config = dict(
    num_hidden_layers=12,
    hidden_size=160,
    vocab_size=8192,
    lr_mult_down=2.0,
    beta1=0.9,
    lr_head=0.00532,
    doc_mask=False,
    train_tokens=123300000,
    dataset='wikipedia_en',
)
MLP neurons of a small language model. Each row is named by its layer, matrix (gate and up: input weights) and neuron, and shows model dimensions 0-159. Each number is 128 + 24 x the weight over its row's rms, rounded and kept within 0 to 255. Numbers have three digits each. A neuron's up and down rows have the sign that makes its largest values positive.
After each neuron's rows, "fires in" lists the words (lower case) most often at its 100 highest values on Wikipedia text that the model never trained on; "fires on" lists the tokens most often at its 100 highest values on Wikipedia text that the model never trained on.

L5.gate361:107144102065158158127140127112138111124134145147115130138134120165119139099103162185161110130107141173156154153164148128160112086107138109103093117112157139098137143180176122135121163137122186145110103114100138100104117120111135135167136125116146123107115167152135130128119094115130117147132122105112126113143081148109125107131132131114132121130107151108092146108116102093080061119153182093132104172088135135142157141147116144156137101144106143090132135141177141113123117167105161
L5.up361:155087098101112128153121107127180171110106081105163093142130107125105107125098146137121150128152118127117108153151153088114152102108128140101113150151164094075145122129140154109142108123127133102138121123141113153139118123171096128120119155136109091101143155154093115161055128107143153114096098109131173150154144153102126148087121133136155075100135141092122131146109109114122076139132133189124122120182103116115100118124119138118162142103150116123124126168092174150099137135115127
fires in: "by", "in", "at", "over", "on"
fires on: " in", " by", " at", " over", " under", " on"

L2.gate277:104155132134133131139128145100119130141099150150103119105108121110117140148153112086104156113145137112131115147068159114082096138146106129125150117137142138143129118105126096171150117120109182184115111074129101118134142072161123145153124131101107138099074101144172105110146142102116135124112103114156132153129127126097198152052132168131127129138136101088140118133134145143112124157121106140080140128096083086136147123123130112151106119142104126113176149135151144104164122091112117
L2.up277:137136148101078122106132163107115111134101188127090122142128131133134117126098145120120090138142094162127128134140167141149113113102122124053145132122103150136093139125106158105120144129169130132113093090141120144109142140125129097118147120119147129171103106169134083127126077118116147141113146127137140091124116129105136162100129146112184134096166129131160137094082189133117107184121110100134157155112114133161155175124129156122185099137138122168125114102156167102129156115111120
fires in: "of", "by", "utc", "for", "at"
fires on: " of", " by", " UTC", " for", " at"

L3.gate418:095134095143142110136124132130096082174110125127155171126146137120141156133126159093110138120101174137116122109108151131142145168101168089099152109089147128107163103146099148123116166170131126142152127135146172117114088139126149123155190124140145121080082141159135119141114148065102149109086124119130124090143117125125136122140145149145124135111144161107142076136118149103131126102126093097059147128108110107128143167146167107133130138116110118086118164129116136097101144150168141
L3.up418:143127109159103117114121123172098156128172134131172165147109083130091136141107179119093091100118158114144126130070148121104173115105130119127150118111136134139136107140119137129105120122131155107154100149139159148109125148124150152124102099159136120159132127152115088119152108079096100113134130131115108088150138099132138113154141117143140126167160082075138110073092120109097145129165153080123128123119112125138104155175131086114115098160147123082114146123118180105097153132115097
fires in: "two", "an", "their", "some", "three", "several"
fires on: " two", " an", " some", " their", " three", " several"

L5.gate196:094124142082169137149166156129122090135119110117130142148129140124083095127096146140159129107107062114115138159132141133105106106161118175120171125116102111133137094178084124122136124125141121156146182162111113092106110105146140101128131115124132097138150150126160133163135118132094114110085100132093113111087117141143140124180125143100117121160110152123107136101129193117142125094131094112134083141155095150166109157165118132112124126095157100147146085110148138116147121151151170
L5.up196:129113157084095157175127118129125069133128116096143142133101101155136114111129123119144124080105109117099153102096144124137169124161125078110135150155100140118151150138125146155157113098085133168101166114123159163110077112143165114131084097091142104155110126106123132144134128192131133125103160122127093125129131116125183122133114158137120114107171107137126118145089124165116098121132105116147113134107148111099063123122148084149112135129105120110133117137090075146159117095123119
fires in: "they", "it", "i", "she", "you", "we"
fires on: " they", " it", " I", " she", " It", " we"

L2.gate270:119124146099144109169107145151122120104131114156151126127122123173113100099158105091166125084111122147146123128119132133110117156144127159121111144142128155116165148155095140110151158096094097152097111180058134096157112146148108146150120128130132141122140155141129144096130079109129127150162097132134135132098118144169140120165135094112166121140116126141159120159150112106166152094076150117109067156147106099105141147105144148130161121119129117112118107192142141091126145108193135
L2.up270:157127113142102179159094140129122146132154120118106122088080143113109156152157135154152109129061080157136114104098117157117161151132141107120085123148142111137174173149151119093112158124108131123132185151131160130134109171164135116157167120161128144155120157121167137125132146099159146154104120139125113139142136145153098149090099142122133149149129101132109133138166140129106130149141154146118133104096104102128119164145175160133127166158139124072121111123160096137084083101141137
fires in: "in", "of", "family"
fires on: " in", " of", " family", "age"

L5.gate261:107109127141133122122116117102103122091133139130099105107109110116139088152150180114129136159175113072131126128118113171085118142093157122115174081092103173150120110121105146149135090116130116146102104117159165101104100131103166159161146112133121116121144124122160125112120115160081136102097141107139123143113137106061137131108128112128088122150132117105143102124133087145131102110164150088076117137112136161117119137102146107102115115161084153103162090124143153174139121153150098
L5.up261:138114107131166115162109091094130129153129146128140098146106107118105136121147128134081149131175106162132094121137078150133135127115160074138089177128075134135101135107134120092128119092131151151122143119116117159125113092158171127125135085153122107105128075163113113094122095085116118132154107114136132139098153136121170113112143118114110087103145120085076092170101126114127086141139115121091119158119123119107135141105137099144100077139113128076143097147149131141131113102172118
fires in: "as", "under", "by", "of"
fires on: " under", " as", "on", " by", " of"

L2.gate203:089151136109107147166116142130176128125128137126093150115109121129165127139153138105116129160137111137138162172109080144134075136159126100114086117123197105135125136132123148130144130131133084132079172150084128159133100106174127114133152113128126116145153150112149112126111142103117128141150109181099149136138158104155130093141116066127138133107112148108122125187176195101147120136128123125131124168118130170097175135136154122142148107132136132134110105130115121162128130082136085
L2.up203:108116121127057114131119082138121147107127170091125099152083136099109125132156156104134110101094118152149128118149134116150117174115117147074064157121119131139088111104125083115181137111131121146155122139131141125142145109170159127151106109105144165146162166155144139151143108109141139161130107132129104120117104118140092100150133141136118128156133081105126158133104121084121086121166135132129087150142097118162130136158123148149174145118153172145141118115153107139112104162185146
fires in: "at", "of", "in", "along", "on"
fires on: " at", " of", " in", " along", " on", "ing"

L7.gate388:176152102158129119147161105149105142114086116089112084166120115158127152134166094113147141146098087126097123143121144151116127112131121126137175118183127119136122102154139157120092120123168139135119154086153167096109070117107133124071150126168140120137152121128137140092132143167101119136120122127145066091109121106128168130128148104118121114119129133131127170138150161100177132118098123144131080115154127113067126126141153122107114122119120110124109127127116102083111115163176166
L7.up388:134139134140129136121130182127148142131141117134156126128138100095128097085142129126152134088132133137140109152142136143175152110123097126122178136148145100072176133106111111170104136123110111117106144158150131149155120139130126101089162106094163112128093168125132114139147128152125106120159126108168106084146100144118101134129103143083180120140100098110093130090194141095127082133111119143139142179125136103123154089161138104146117140146199103145098128127113107124146139109116175
fires in: "and", "i", "t", "to"
fires on: " and", " I", "t", "I", " to"

L5.gate34:178147113149073133106118121146138133085158114127130119122127109122124151117167132123102112105112125152110088118147159163134182112114149103094134138081140136121150057142132159161142105141092140140134103107104145153113120096107135130106133106169116173100154127148123126155152131117141155054125096170171140107072088160120138125162130147137112123158138091123141079133137137132095112148153113109106121117141155128133107127068138108144102169138109110124138161124100146109115153140146129
L5.up34:106122154123099108133109121192139102083117087146140138130106134104114122166116126121121122163175119155124147102140158139124155134156102124137093101152138122100148199138162145128152123137154107161111138116174110094135101110141138096173114116121149162127108107150126119131070080084116118091120134173112153138119171109101117115121154165111146119106143156082144140120136111119136137130123110119166094171139093100124098138123134139148140106104094139089120155089132159157131170090127136
fires in: "of", "other", "various", "several", "two"
fires on: " of", " other", " various", " two", " several"

L5.gate96:131125114133106123126102119106109156130130107095131101137126122094098158169155135131097147093115104165134108132121120170141146098145140164083160125147160108123120129106085124113145115106100139147149118140140181093086083074093114111111147132121118128157109129135151133112152098147108159127142119096127117103107121090121165107172108157118091142092113126103142079093106167155116175146143196127141107122126169124124126132115117139104172168150124129142162123085140151115075109123106130
L5.up96:132144143131158153158150113139132140096127130123127082130143064125142126166163118150118136109129153154137114093118136146122127149145110101089110126122145125107137170160129124165120141102122104094110123161134117102171094086149094136159112092140128140152121145147149109133123139101114165185137109095080142146094106106115156123124135177129157139112122152169099118126126170143135105112145156119135122148136062093143130133152173111117099135115126111157156111139102103106206100118180142
fires in: "to", "i", "we", "if"
fires on: "I", " to", " br", " I", " we", "We"

L3.gate219:132147136113119118136122115124146180104123138121123116075163118174109123081095113111159164141157125152151147112140140106136148151157160161172086112133134149132113108157127147089140119129114130137127145144127125083092106115152116127159083171108179109148138127151098118099129124134149105150153118112095108166123096093169127132122137113117115076113149191124141126123105123099120142124111174140139100129135094119111175139142172168100150123099152158107083100116120088118130114167114166
L3.up219:156141107107075156168133126135166133121133119142138123115117112142086091105127115122162107124148169165110113158100096138150098123123155139135116148138139134101152093087146133140162087123112121125154155142127097118053113125098141136133139101146107114140119109122132137101144141127161130103172139147089104176142056143141154124112084141120133087129105142134106073106112152138119138126138127133135116131149123110112123125142149172090135154151150171104096085149134059163103122101113119
fires in: "during", "of", "in", "off", "down", "from"
fires on: " of", " in", " off", " during", " down", " from"

L7.gate323:151098114110144111089127080145128083115115130128121105105161160167156123156081129121162170117139123120083126117118136127098114139105114103080137152123156150139157131103121162122125103099130118106105116118132140125155150066084133142157121166159129158115132103173139116112146141157097131101139137165148139143077135115128113126104157139135146183157103128146121103147084100125103112122150071116066160110144161158129105124114135133103126124131116121138113127152083146118145157193130132
L7.up323:137161127122116100146168130110098132094118154142119154148143166139126102127109127128103121111103134130134135171111140136123147143173150126114122131074144167068129127180113106133109114091142114115108158104119120107121119166139133110133134125109112132105118136127094098168125102127147102149128152120105139140142141138165126098164151204140172151166170086117128133113104102153131152129177107128157114181126102105142144146128138075126127164129122137109142085097170125173086138126135074
fires in: "are", "were", "by", "note", "total", "code"
fires on: " are", " were", " by", "Note", " code", " Total"

L5.gate180:136156114108134129167063114122132118136144142090117134079080101123157097138102082109152119133134126128073104140093155123161119123125103125110110101162132157121112099099089146111120163165098123137104105143107133121109120139122127127114102145118153144082127121170123109112101121135151144141136130140143106127124123083157165146154173142137117204145106118128142112110134131134109099156166132147063093133110142101186145145160118123129114136109170081151087143146132107130134155127158111
L5.up180:126127118110121116140110114153149076116126176124160093134103175156099082153084145135154130088106136107125125168121134137130089143107123179149091127137164112139074156138186118102179152091157160135123123116108138146132092129143144121132081176109134134140122097120115069128170143170134112104142154149150129114143139110131088148120151149097152121126129145128146122136136111154103148146091087143135142165150087127134103144141157134102138148116086141120162125118109122111130172109110108
fires in: "of", "in", "for", "throughout", "platycerium"
fires on: " of", " in", "ta", "at", " for", " throughout"

L2.gate67:117124121173132120157075120138134146126117150159102154106119117141109124090095115132118156110142139133133157134122140129170089122150103129116122139166168119097140092128080152148131170133170119115074119154146176116183136118118146142130114147093131178124103064114151130153084115089067144134121141088140135077126124121111146163135111120126121149117131116135102109126163116135152126157142141135148138139098167105123128106172106102119136094156133113159149147125136114069113182112141116
L2.up67:107135116173141103110138116124124123164157137154089143119134129166182185129121171155146144168127162129058123119156106146166106129118154132131089167137132153145145123145147101112117163161115117114128143140135134147160082150107155132127141129109149174128121104130154137106088128102099129157130163101118111128135163099112131085174151127175111108126098154172110112126147090160128118128138117090122177079136142145082149139159142125145133093133090123135133153112130142115114095134129166
fires in: "of", "from", "1"
fires on: " of", " from", "ence", " 1"

L9.gate420:103113109157137104092138109140121124144097138192127099117121127161186137114133092129115109120118153047091143092135136116095101159111154116149133126146105096141171141130109100149126138113128088135135138099116128108139138183075101161165150135110136096150173192116103129119131114129123084090136116127125107096153154172131148114105125151137129150133129094125142161138130124105104147113133149148132099109133118136140129144138105108181103100106102092130156126101136120105133102109180106
L9.up420:159167108150148157105111138123109093136137101152091109129134090124159129140105144145095140149106105097113097076079151167147168114116153142138128122093111136151122139133143181135155139118145100112102122134107097136128161111120147109141108087122137104133126161100149149104152065113139181127127110109115113171113113125131154147112146082126118149131147102088133128137167162176117130156148132088115171135148111147079132079149133147125134093079130119131132088127137160090159120141123155
fires in: "his", "a", "her", "s"
fires on: " his", " a", " her", "s", " His"

L2.gate62:110130135134102178098168138153137122098106142134137152108154123126120127112195120160126118086109138106092140118120093125086117127132175127140157134105131124135170137128096124145113167120094100094123137165190144118117102078149108122138127153131156121168124128107109129151129103195132075135127082075134126159091097148143110093159110153084112129153112146109124150149130113131140125125130152132114128141117110160101123127129150154144119106073158175131123077144124105123144152149137151
L2.up62:134150148147143139094142121162117133132111125111122145107156121161119135086152100159130108128099107136100154123106111113052133152154154087097162127129137146094163157130118144154150160080082151083141121113171105092113132092122118166174116168150155148113125103140156120073120093124145113144142078112118108132106125118151124148112136150109066121139094150136128128114120143151110112163146136108125128099109133139123137081143096157122121138100104177117114088139091085137134113138134153
fires in: "were", "be", "was", "it"
fires on: " were", " be", "ma", " was", " it", " En"

L9.gate96:153129162182143118112135124139174105133111149076115118130117109167156115130145127181144194112127138160112163130119132110167134125171179119138133140146180148148124124148140140132129147147093123146082132149086146153137126141129078105083115143109127113113092112133129136093102122136136129116166085137130137146148106148120117137140129105107151176165145142099083114099118133123102072155179138143116121141159099186128136160147112087118126153111163116127152136150142121092132106132117117
L9.up96:127132120174085124082163146112177130145097123136106136110096138122144128127141117127105113145169173084106144107122137111136163135136136163122081134150101147143138152158117097175143132135101084135066133126147069094119164117125129118117128150140142141156089101120114154136141132179143126124132108155129102150142175138174149132120115167108177135147134129108075124144165151148121127142129157116141137097102141142098188139116094134104124112158126140125105156134131110075086125138130151
fires in: "of", "and", "to", "she", "he"
fires on: " of", " and", " to"

L3.gate284:124142154135079135103126093157129063103149125157120128139102162125115157168100170105145137105152169096093161097117105133094091119144124142106127128152133150122121119162135102121103096111114122127138153125167143155109108120144146116134134173126122109167122104130136124081088128139125143134079167114131145110116112057109116072129146120142120093143156115089144116110123080145116139160131179134106112136119124113125151210137123158135099121156135107126128143131139124091114122123087103
L3.up284:129158161119113118103164078157106136117129119107086153097156132111112147102096104152156147144137176120131125111145168108103139163134109126093132117115090145126123099147134121112113147136133085122137101129089165157060168109129126143157104159145170149125093141168101151149117097112128155104128166112130108107112115114102133120147146141088153157104169131150117130083075094181105108105142136123090130117136114115096101159147116108152136127172125155145157145136139119121096177133109130
fires in: "also", "known", "such", "given"
fires on: " also", " known", " such", " given", "al"

L2.gate47:085129156137135141124135100129110137168123150153142132145126173147093095116138166155158103093099143118135114076096125146079121074127116115139156105128125149107144099132130122096123140086124119152145148114123156134139149085112096168154130129130161130148158152156138114172182130113126138108085136093166139151147136129120141117135148108136121165110115129150152155104136143151156129115122129142161108085152090135090115146109157103094140130141129144139084124126112191112172135203116097
L2.up47:119107159171106155101161099128118178118108116129149183129106171140087116128117161173163125080119115118163137091091130092093121104110094116112137124111114146127119102115140063123138126082128114097169163152108133112116155090104133151130127147165167168168155130132136129148110139142120125117117133101151114124138130142095143115116149153144134104112144143113137145091131164131100136147139119121172116067141102119099121161114113115094125120135141136153085128154120134113178121165090091
fires in: "took", "went", "came", "received", "had", "goes"
fires on: " took", " went", " came", " received", " had", " goes"

L9.gate38:126157127124152138100087124159120105104147124075123135126133148130110138136098170143141172118151138142144134128090125138103109122118167113103098110144119136111096122128139135132081134144130140152096103144138136173113104145148103132087153144082110111130114171135122131109111134097137159143106103120140107142126134140097167167132163135124114100114149130156172144142140148155138115026109122088126121155192126112125063126154166128081128098123151129103133149109126105126116078120154094
L9.up38:129135155131129173145110129109143101156123133109155145154104119180143137160144124118143129120111130094103147077111123130150139130149121138113135118169111127140127126094119125168112136146078125128125139105121131109088115131171125132097161117127170126106143081156161123099171089147128171146118172154127116108196139109143133171105095085091177097150132130117156129136135118130109113137123166142145183109143108096117082100118176098140115099164146115082143135129127153141130142093084124
fires in: "in", "of", "on", "to"
fires on: " in", " of", " on", " to"

L7.gate245:129115140114124130131115118118132101127112129138093104150077128144153154145155129137129123141149137139116121076079112146155135104149127089118118155127168135133154134135132101135143127118107163071108126133136119136110093112131061162130142166125095141123134167128106147152178096131095149163101111142131111127096130107117146110161130112178061117144112142106145130107106160104159165181141132106125113110125112118085132151125101108120137127144112146131093141155114119068157083087072085
L7.up245:103160092113115138147109135142110121132140113128113137132142131141088110179179159089118125116148133145104156130132139128137135105141164116115102183131115173088117163139137130160111168144122146103120128137054139129150098119162131139142108097147146113162108112178118112144121094110106134146128094144087153129119171075137125115156153095154158108103083159099122099138129139113103113108113095172153111051137145118119145178131139139098129139168126132117106121143110105105132155112119114
fires in: "at"
fires on: " at", " At"

L7.gate440:138115127126155118166125120145139124136127166158117107139131075169166122157157144142090147068152095131133145174146135146136124087136192134109100146131104143130100094118184106109108122108142082122094135110136136096106139115113164113131121153105098136117109111145133116152101111148131171149142130113147185122153114119109138153150119139127117157138147172114130078152166141131137114099072100148118146110118123107116092136134180178141140082092161162142134137141122126108111163101119132
L7.up440:154139168120155100117186154147133102096161140141102125155131131124145121118104154121085145114126088116087137122145120129096110097107131179120118128140109116143165135139196147127090114092142069152128126113125119137100133152180107101130112122104135157150126156108138157139154153152098070144132127091106137102162150158108088091131159102156165101112128141129114134151112169099137118140099131154151139116172140112124107132131152159125141162155125153090142133147065121122126112117096135
fires in: "1", "2"
fires on: " 1", "1", " or", " 2"

L2.gate443:085133155130136124100141097106114107109130140135121146095038139155132136143158127174119134131126129126151156157094139117109146119155100133098121126135145147166094103162140096096102127145090168134100119109145114069174135131137108162115134114080084130125092135164101118084138133107123131133096122121138073140150149165165137087104141100113141130104102136123132102116124126127096075139126160089088143138122129170129095109149150103144144127131130131124137162102151116113099084128155142
L2.up443:115133154128113139134156112126140117151132144133144146145061150148144097144095104131125118138105139098195122135122147167135150130159116123102064136140151120154093112154171081127144169157178105119106148127163127085132131113120110120103113083087088123131094162188115143119138140145106123101124080150142144148159150132152104090100138110109110136102110099117150116105164108120117090105138125120094147115115139153102098130110147153147130126126150117107125134090144115131095071109163102
fires in: "of", "joined", "during"
fires on: " of", " joined", " med", "During"

L3.gate115:144109093102112148128129127074113101140153117125133110138141099110119133155158126140131142176154159120125089115117152126123123138156104135110124123079134117129126107160088146167134159142143070147126096168177145149121112121146148148095102115097146155136142146152140152111104160132092120130142109131091088152096131105120151154131131135179134173139155157136141085128089102137111115122106099112122138129113089086116141149082172123172141170134060190140132124149107132112137118107113136
L3.up115:134158129125127144137157121144154149146109081169192109144142119098158123119115106121099153134116145129088112124117120137114149115108132142094145125130108162127176108117137141150106114112093128098111094122126133120134125153114138167103135110145188130115129097158126138107102117121136087121130154122140126139148119094084143125107132110116098119096138178108145092162141111181152088154168114124133163170098177133144137097113147109161102147172122172139115139160133095140165161076145075
fires in: "two", "three", "various", "several", "six", "five"
fires on: " two", " three", " various", " several", " six"

L9.gate165:140115142173110126110133108115121145123138125134146102111111129124128148146115107142090151143142112118087106127104109131138101167125105132140142111109105159145148108146123146168094107108144091136093172133085141172102146129152137100131158147128123134188173164147143165137074132105166107159156120103097095131131112124097124076131133107145168120140133157080104152100108163101131105133153108102126121076125133124133145180187163122130119113116143062164120083141138125147111112114139122
L9.up165:210140149161145137120153110127119106122135141170117077150137123103131116111143124159134125177112154090095102132124156129120129158118158141112141146125160129123117107130127161112101125117076162109126127139107115101069136100124155112077153118102095135139131107111166122078150126119117137141085162147147131146116145108179139131171158104134133136134122154148107140149166125135144131132148093159186127114146163083126143137130141073127137085098095184118143114104110150106143126113131130
fires in: "he", "and", "his", "had"
fires on: " he", " and", " his", " He", " had", "s"

L9.gate229:135092136124122105105106084161142109126126156147141134097078156122121129173139140133124167164177136130075151086132136071121101120108153107141106107121119157147151149161104137155144143090105120167120108126099158150076096125106138140110085161122152122090152115135152144094114075114154157112096113133147112134134116107124145153085154125132128105131148135103125128125111094152115088124139166113100101146119125101124172200130149144102150098152102137117091153126135114138101124122100129
L9.up229:149122121157062112110160156139138137150157124109149115113136090103091094189106108103122125099147106136134149132118146116114119121161105112123098112098112149151106122125189097136115126178138139175094117145099091122111076100131106138120144132108121103125118155128169100121152106124151146123082177134137197154145140118116134117106175139123124147113103128108090124143132088110102102131108144099118155132129107124173126122157119084154167127116082166123105134100111122122099161129129128
fires in: "for", "of", "in", "under", "at", "first"
fires on: " for", " of", " under", " in", " at", " first"

L3.gate58:163117122133128104109098097133146099165132104109147150115122094115154101105177143126109132144084132124132105101122100147101106145086123139124150153118134127125126122122113128121155112139137120152106181119142129179119085129070114125105090122107160093160147114144118160120100152104183135114095120120141120116087131119155090097161147088138104128149088125107100097085085127127129153142161140179168135151155154193131128101129145120136102145129164144122125138195114122146143094139139118
L3.up58:141099101141121132143147109137155101113107099120155157090113150113138148148147106128153140091125135139154151093102108123122169135107126111095106154120135108086193128104140087136146139091104109099111149123167090181147114091129124104114121160075145125140178157140118162115110119135154113150097122105152125094140103124124094134166115100140102150135196131149079115134143088161104118115156149134137136149092114123128091141135122116179098108151147120143095162150160115150142090147128131
fires in: "have", "with", "make", "making", "give", "giving"
fires on: " have", " with", " make", " making", " give", " giving"

L3.gate254:147137093107113142124131099106107118097145112112138100113111117133137070119132145118144161081103136070158149142163086126096126166147130141108125111118126158160099111118127131118157119129125148175065146133124164116143060174131126136129140128154127133101124179139101107083070126141172096148101157132107096100139139138138110123125141128123119125131097135108165116159138130133138128087112175107089161133118124086131121113160161152139156159102122158113159106107131133119116156079140141
L3.up254:143127123123094127142176127102158106178157103085147095172152099128113157107161118132150127098122129108151098099114128151123152137116090155127130137144137169147149140148129117153116105146132110196089127148136142158130105182146142115101111119140142116123126142151137180080101145113146128097119118109110111098114154139148160169127164089122140143098111108112158059135113133172105153105109128092127133109111095130132150183150142152162125149140088122124118134125138063127115139108125112
fires in: "of", "during", "following"
fires on: " of", " during", " following", " During"

L7.gate129:120115117115106091158160167135129120127141117099107102157124138128161103065124153096126116078143115142156151150120102133139078109122111132102138120166120117155144100158107119125133089143145126129128143136153163152158127141115130104101166131144123181123150099170100132146112122126155126136112165119124170138137157076138114089133134090100091148121108110129095160172136153108128105159164134127159129121118044122150104117133127131125154143140123124127091134098128100065142131132186155
L7.up129:113151121118162090117127113133110117120082152162126138103144074142126130119105123150137148120125107110141127110068120142151110143175109123127161087129132180103130156136125139166087125130174127106093153127147106134127173097096137131114074179105115094122143123126151088124133121132169092160152111123089149160142114130146169123123137115096125151104086157141156139109077139137086130091124128116145134090108122071129099160114125117090125122161100143137162091129106135168123142155133133
fires in: "was", "would", "were", "had", "to", "has"
fires on: " was", " would", " were", " had", " to", " has"

L3.gate6:119073162080119170119158096144165083124095130096125133121166178121142144065125169177144145138087183114104152107125143137135177125128172121139173117120088133124107090129146095119124119119125148163091131120145100113151114113147113150095136107166146097150156137132160133117144091083129156117107142104113080154110161109115182085134143115151131123109128100111131122123113145152156128157134124129167128128156120107088118158125132091141119106144125118116113138120142137106121123114115129
L3.up6:120150106138143115142118169119134121108116107077127160130141116096131117114172168130113127150089113089153132121105125163152167140139128106129128123178148160125117119118143111109119100089138120165076173168150142146137118097100116140146102088124133173164171177125134156140148099082173126130116109140112120091119133112126157132123130158167098135115125108127100113084113160153141142120129119127189097105133121179084093125118152149163143117145138088103098135108113126098104166147127136
fires in: "at", "went", "received", "of", "from", "had"
fires on: " at", " went", " received", " of", " from", " had"

L3.gate363:093096155177121141163099118143141117116116143131172095102132134120115128165098137145081116142119095127105110153141103118135144114124144091130132116120100103117129118164160164144119141099092089176075132137072118113122165096124115135150098124127153127074168106119132141145128099124117151148086102121131154101138165151126141145151146114102152102114112104110088149172113107125158126182155099089123124149141129124154120105146116141194117119125146126081088144144093118111154127146150093
L3.up363:138131147123118086149140119101118119132107167129154131099111141092091142142171107178170161114115119172101120149120108118183091144158118144119144134134088123117153133128138163179108121159105150141107142155142135149124144109189144106153170128171151163055146173147122123116092118148098124135158112161126134133166153153106123099121139140132103142112116110161090106075165106134092119096108134086112137146103146109147099123090098132110114113132133110147101122102136110118120143136135120
fires in: "of", "for", "series", "number"
fires on: " of", " for", " series", " number"

L9.gate41:168134077133165127134144103113158096135151072130158074125136120133129091128136123140123124107135123090155143114125104136086148122115164108103104113107111134141134136113124093161139143164124125189116102130138106123125107108138163138133129120108172196141155135134154115151121126073125095117119083125149116140135133128122115160140126106122107161065083157148150117158131127122125153116119107105104131127119086109124138159106114142151089117103135142143080123087149136101078134061130094
L9.up41:112105152101110123100105117111103095097109137124127109143056179126139126077144149109138137115156081135142069121146106138118148154121152163111123079140167156142133139122107152093152134155161116112133134125104164148126110102135131142090129138143172125126132171161112136153120106103126109154135148182082110152127114131168140126127125141131101181112127153155140104121116114171139141131092118117070144085133089137141091135170146127143096145144134124127105169138173118117152146133129098
fires in: "in"
fires on: " in"

L2.gate410:130143137112157143155152118128131133111122158128141131113121199148124150095082159132112128121092135121091141125140152120160200125133156061144092119079115070122149134131150119146122124165108124128137129107113146138138118119119106186122163122178104114127116113131167153118166081141158145164130090159130092081123102115160153129133124119132089146149128122154142156171144166147116112098126113100171132089120113106134119143116117148118090139121177104119102120137135146138135123134137168
L2.up410:111146123132130147158138120131172128121116145094145106150110152139141142114152161140114137150122114128086165175134127133156113132106163104121102114108120132160102165128133056148119083154106146135119149131098116159159107107146147126137141129105101136125173086155120147125126122185153111179169092140140123106117113144153164142110104114122149142124153097103109144142098127138092137077141146159153131122112155084107150155126148109103114104137163155060107121160158174158142155115123169
fires in: "at", "against", "have", "determined", "faced"
fires on: " at", " against", " have", " determined", " faced"

L3.gate161:136106109098157107143070090109134133145170136120094106143125131171092108133081148115127160175157176105123087132175167154126147108134156103087099144126138109106160142169147086139143152073108126124109133121088125098112140120113140117115114148168130121133132138137145131143099103132166118145137111166150193141117132116123140163123146166114135111095114082115125114149131140146126107146129136147103108129129125158124086110123127177169121113124083119156147127130114145069130097110132101
L3.up161:170152112123130112129161104121133118165120161108136163154151126130110102136166148104106126140108116108136147123120125151154134127120072129096133137114149125150104112110110097164147104138107119104132135073123116130092065117101118100147139151158137104149136103159114158156092112102149122160099160133127071128133114105104118150137117159111082108151117142125088091099085124169183138098116116099108081156131077131109139157172119133137131159115127118162094148145132145101094114078105133
fires in: "after", "by", "since"
fires on: " by", " after", " since"